MLP neurons of a small language model. Each row is named by its layer, matrix (down: output weights) and neuron, and shows model dimensions 357-484. Each number is 500 + 25 x the weight over its row's rms, rounded and kept within 0 to 999. Numbers have three digits each. A neuron's up and down rows have the sign that makes its largest values positive.
A block is one neuron, or neurons of one layer that tend to fire together. After each block is what it responds to, as a language model described it from the Wikipedia text at the highest values.

L2.down50:465521542512498518505541501551500529532527467457494493527509506478540479482496450448512471510533496494502491515487510504520442481493508480499547543493500494531521479524494506459560516461465494477517500500483515476482524437523503484512530467514483529549545517490471509520463502502517495486524512473537493531524527497536521462468515495517468463470520510503492487498531427441508552455513
L2.down240:530521495524484478470491508463550470517503491521488464465513463490490487534491491479536500534526534513496543506526459509492451472521498496514490493534505496524486508499398483483532510503487489497501544604516473485529509495496488490522505508520539497548530518491501494485507499514506465482496524468462536490487468501519526477496500481484529450511502536471477465524506480520505508534489
L2.down249:534552496497531505466504471516485558478525531509507504500481501466533490492549493514542522536474481498531513509485484476495505435496531502477512498481531511537498469540558508517513487500545522509491491585557507454516497498498490495508515495503520478498521477482511476521499552526495494546493490461484518504530445524524458484500457467497495486476469512508461518533539513533474498537509
L2.down364:549517446477502547508525491507500507483503442503498523501496455471520545500500557529503516501460551480464509490476495492530524496520469494491521495512485488539515470502476534465494504487578518524478462442497513493547497506508502497498506518520511475464449475486459506475443490547507501521471452472479465524523507513521480515496516470491498446492507500490483519511486494467506484478481
L2.down420:530495522480443506473507496495460475492524547514486488465470513521501484510553489516505517517495517525504501506441473493497494460525503496473474483489511510495533505534431485483509512485529525462511498538573480500512522472481532479473459506543491487492488482513537484527517548496465450519489561509467541505507490497497541503506518485504484521532508527502505483516502479501508525481523
L2.down514:509545500523463481488511496481462487485513473502474496507487508517492497429544510497490487505443475490533479495488470497506508515496522502528452491477445469522506538522510510480474510506486513557508496482508498524534489522451538516536473522453493475510529464458518498463482485498514480492470518512506486485529514454498481511510481489450530526512517474497531485495475493510514518514520
L2.down592:461527516466484502502550532516456518490525506505519493480516473516517505494523473501508469479459462453517478499511486511524495514506544500533493494505510503522504505493510485471507492464465490507496471469504486464527485575439477533515525469518491533526512514495482515443501503498483533525546501454489456471516482481492436498463520499455499571493486490510512493500490521490532515512510
L2.down732:520515500539505516522476438514474509501531498506524513487471520510469459507547487516513501506490498514480495503483523500461496459461561471498505531468515518495500514518491505506480548503485532481494504461504525505518510527466507498452483490507543519513478517496483450503525564532484502512462523505483459487484462498499495500485477515478539540492520491548505482511490505510542464480538
Responds to: Empty wiki table cells. Blank cells between pipes in Wikipedia tables, strongest at row starts before party names (Republican hold, Labor), plus some infobox list line breaks.

L3.down65:492471485503450502502502504522529509510547525472508500460539534530536520513452477503478492462500527497493505481474520517486496484491489532482500486527521483525477462462440507517515488525443498518523503504507483524510519523527474541486528526470478463471454533524483485539488534491501539521512509505513509509488466512492469473485497524477512467544494505523529478492497516476501479530515
L3.down137:519512492522471461467500501522571489489482494549502534484522522527495501531492516495485507527525522489501519485486497475502517472495484483505535483494503483560472525487457479530501494497472496505513486551531464487500497482507498494494451495505499519492516490482514501516504503519487517513540508496514475485481471526493441500528537454532504469545491522475574517486546518488476570427481
L3.down326:496505462491479468494466481456500513511512538488511482520491515510555531490500477511478486514507537490499511490497479503473493514472507513523520526524493485494467484466438488480458505499513490507472521445498533469489480496512523493470490514521496467478494500505490516531564507512531470471444512480528524501515473576493502479482507522474481498544517491501514471470479523471511493503527
L3.down352:488553454457450478509483481523531481489492483538487536510526499525515526512500468498494512498469477462501518511492486499506489495501462531477526486504525504545477522515414508511518490498500493505527472527545485526510501462593487478480513517460488426474511502537511563490522494489513528507530527559515445463497459534458489482508514468531521483490475479500500473517524497454515481478522
L3.down949:482524534514515486490546515514464479481483502503501490500478500525494523527478518476481494483523483490443460508476491539486497533502439467492513510488479518535499488500473497534484489503463498509497459382504523481459494537508508477530489484496484546501506506480505495503461487518497519513488503494549493515544516487541434530528512480526474502513545546470546534494514494551502557475499
L3.down1025:467473466480439502509501532514527498479525552506486516515491483521529478493496474542494523512440514492485503454472472517502487527521486512516531515460497479538485454487455473510489475476461443525550504424542475487520484510501511493532511491532531500467494483484477508505497560479500493482472475508501533519518491494504496485509516548481493469512505539513496495503481520490508521482491
L3.down1027:491494495510472472486462512524523474502535503531537524500503487489518465480536508512501512440493520481504510476512507490488520495505477545472498498476477471512485474525484518525502482486469475543505525424486491497502514491487513517504484513525478517508525504491491524478478528491507515532486508504536486511527495519513444496524493517504554502497493487512479464465472512507485516462519
L3.down1048:487508468498494489503551499511539529487524487485496502506529521509513523550501484508460510478488488505518538508472493462511501481488481514507488493506512500497500502485458476465576528478513506508536437506476545484471536463480526520514491525489488493513505487464506523484525478526499531496516494540511454489530507475459522505486505483510495559511521533542466503491500492458528518492485
Responds to: Relational role nouns. Nouns for a person's role or relation after a possessive or article, such as partner, successor, son, member, debut, character, often followed by of or 's.

L5.down1179:484508472468524512477476499514494528501463532505452506472497478494512507500500515482515543494514474471498538478492491499515478519488494486532537485475491489507499480498421537482493451446508498531484470506493492501456524525504507481499454487496485512485506496495459476491504463483527423504455558514499515471516485494482508505526538494495478491518517459485511484516502544447451497512492
Responds to: Empty table cells. Blank cell content (double space) between pipe separators in wiki tables, such as stats, election results, filmographies, plus some table-divider dashes.

L3.down156:456524510496467525496508502514497517444492491476488476496499516468533504491483465502561485467487496493472496530480529511523489513518534539464519542491536499516504485538512503504488473461495495531506558457458490542504446552487454504470496508461520493497529481519499464484449540493521540574476497494502457497488487460486500475508520450469490523521462535534471479489558495506486455501492
L3.down285:510496567509493500491505503521485480452501469520424494537479524537519509514484471480551509519511489508521514462500492517482499484526507521451506487486496442506488486462543512515490493542513495517519502474509524491496487502487539511475511532483470505534464485463492445515496505482510496500482490448495470501511527511494514502512458488535514511542504515525445538496508488460484516496477
L3.down485:487471514558523527452513518502503541502514475515487524488458502485518485502494451500561480521475483493575506517498507489493480490530535544497518513461506514545532502497471471503529484453514494514470521513494508508492493498512473498511517485550538508496527500502465500494498502534435484510495515502524492539491490472535480497480481467519507506519488541514479497493501480517515527538496
L3.down560:510454509500501476500529510472514489491471485535460490500513483541536522515551542494517481506517483494463453496527525504483520444495488474476524524501484489489527494553517521513540474458478499581534488391482562490518468564472462500496522502478505498491529496466501482518482523553496511512484509457488481507561482459521494510460505501473507497496526495465536498482448496526512538497522
L3.down957:510523453461523546459501499506504555497477496521491506481470540480556526522524475454491518458487503495506460483504501524491491534522521506498496506527482529496503509489477530488522461515478515518486509452498536501495467519484468496477492498485478521496507506517509454491525534501512513531493514484465494474494453505501506473456514429478511462533490496512496490478525507460528471496467
L3.down1042:500466482527514533480499527524540513483467460505476508460501492464564466514476520519529512481514463522526530485503544520491493493529516529502513525492455518517505488492504515494489501521493498514489473535465492475477507494503514555512509498519509520495498505511499503513480520552488496500492476466485489531469480489507539499443516452507485463540481498527460496523529476475502491514500
L3.down1060:499507519524488503493480477496508475532457473499483451498468496500522517497539505514563498488481527513496477512500498507497571463493498514498469529484468493454500519464449479501461470487526505514497489469495518544503501579468510515487511490481515485510488498504536560496475553481521475535501521537497482457534473509492497559500516495519501480494508495501507499522515490529487464504502
L3.down1132:522508494501493510471486500479482515454500501505504529496492511470531520489479501478523512471517496506460532457493532559458507510514518489494491520510484460517499494453513528501523497502522540505472537453513548494491478517469511548515512515479528525492473482488514510513502513551503515546493466505506529534507494514509470512506508474457503512494515501527492536516540476520500519558513
Responds to: Empty table cells. Blank whitespace cells in pipe-delimited wiki tables, mostly after a row label like Republican hold, Total votes, Rejected ballots.

L2.down387:491497482486477473505505484483503473466513499516499520525553492479491504526498456514543451472480483513508535541512558495534494501492476493536512500505470491527490508482475506524474497476500497540509451400501531468510521511502479503530500516500454505505473503526493517496536476528507517468503509486494506489555536468465486505490513508517494539490481531467513537527499525450519495476511
L2.down692:450493456487483523460518476461481489465524506485509516530535479494489477493483496547518443474494529488500502462482502481470519524516511507524532507474473500536488526538475507559489488520503490533503464454549473488498509527501458531523478502543517501505485477522532551506540536518481509495494542517507533512512492476468513496478509498491520533524494502512504509534499553474505510494510
L2.down775:489503481471508464505530515491541489535548492504471521545506507505477492515491508513539533520440449492498509479510478554491459537464493521518517501468485588488481564501514513506501507482488494540497490483541491522493465532464441514545472496517504509508490518488468529523506516472548506489538511502511493497521551496469448487516467507543514486537522524513528476515499529487499489559497
L2.down856:527489492488492518512481514504514505492526523513501512508460506510472449496497491519520447454481479520463469452543500488493515499483459514479505523514458498470483468527493482521490471514493521520482438436479537491489514511494479497507479491503471522476470476554512477515450477500493494492490534524512468528524561505467452498477530490481470502499513525526519500450499527459495520484499
L2.down867:489521491418456469499506488506524493477452510466486491510487512510535491534468513573465491497450509487503486486519484491486511531485481505489556454478478521551471449521497469530500477502547506505490491476518478452472494488501457502554472526482521516525475530499513507459519531465496503527513514484485497538480524514464513441540476506507500538495457481565510508516504539529485478487456
L2.down951:483474467472504509502499480459513473489505511505513494508526503519485477526457479553530457487492508492489504493499532490546518500507474515534519501485474497558495530457456474529479487507494509538504481405506468467502507517460451494502497562495478492513507507532481513491566496464511496481490527498464528506513560473499482499495479547523530576507488531511515499516505526456493488499491
L2.down1177:488512473456553500503483530486468481530511488509540545489517475504457457489513527494571487522531485482524458507542511546503507483491505509527524503473510518557469515497499509520548507483469504504476515457497476510519496548496500477553495498525532530488486468461492499523488493508473523453482531461422493505523478482518503476517520487485476520525492491519462525537492531492443474521515
L2.down1253:517470497500494497504485512485543513482497495541506504489520447432498524498503526506514463491500464464507466449493506519501506506490549500524499490524462509521489552516454528505497509464493481528509489450502535457481444497518501481524443489504508426467504524543460483465562472521482498486453539522541491484450492492498524500462561542509496477493529504545490491489513515465541538507484
Responds to: Contextually predictable head nouns. Common nouns closing a noun phrase after an article or adjective, such as doctor, priest, victory, children; also mid-word pieces like "cio" in Nacionalista.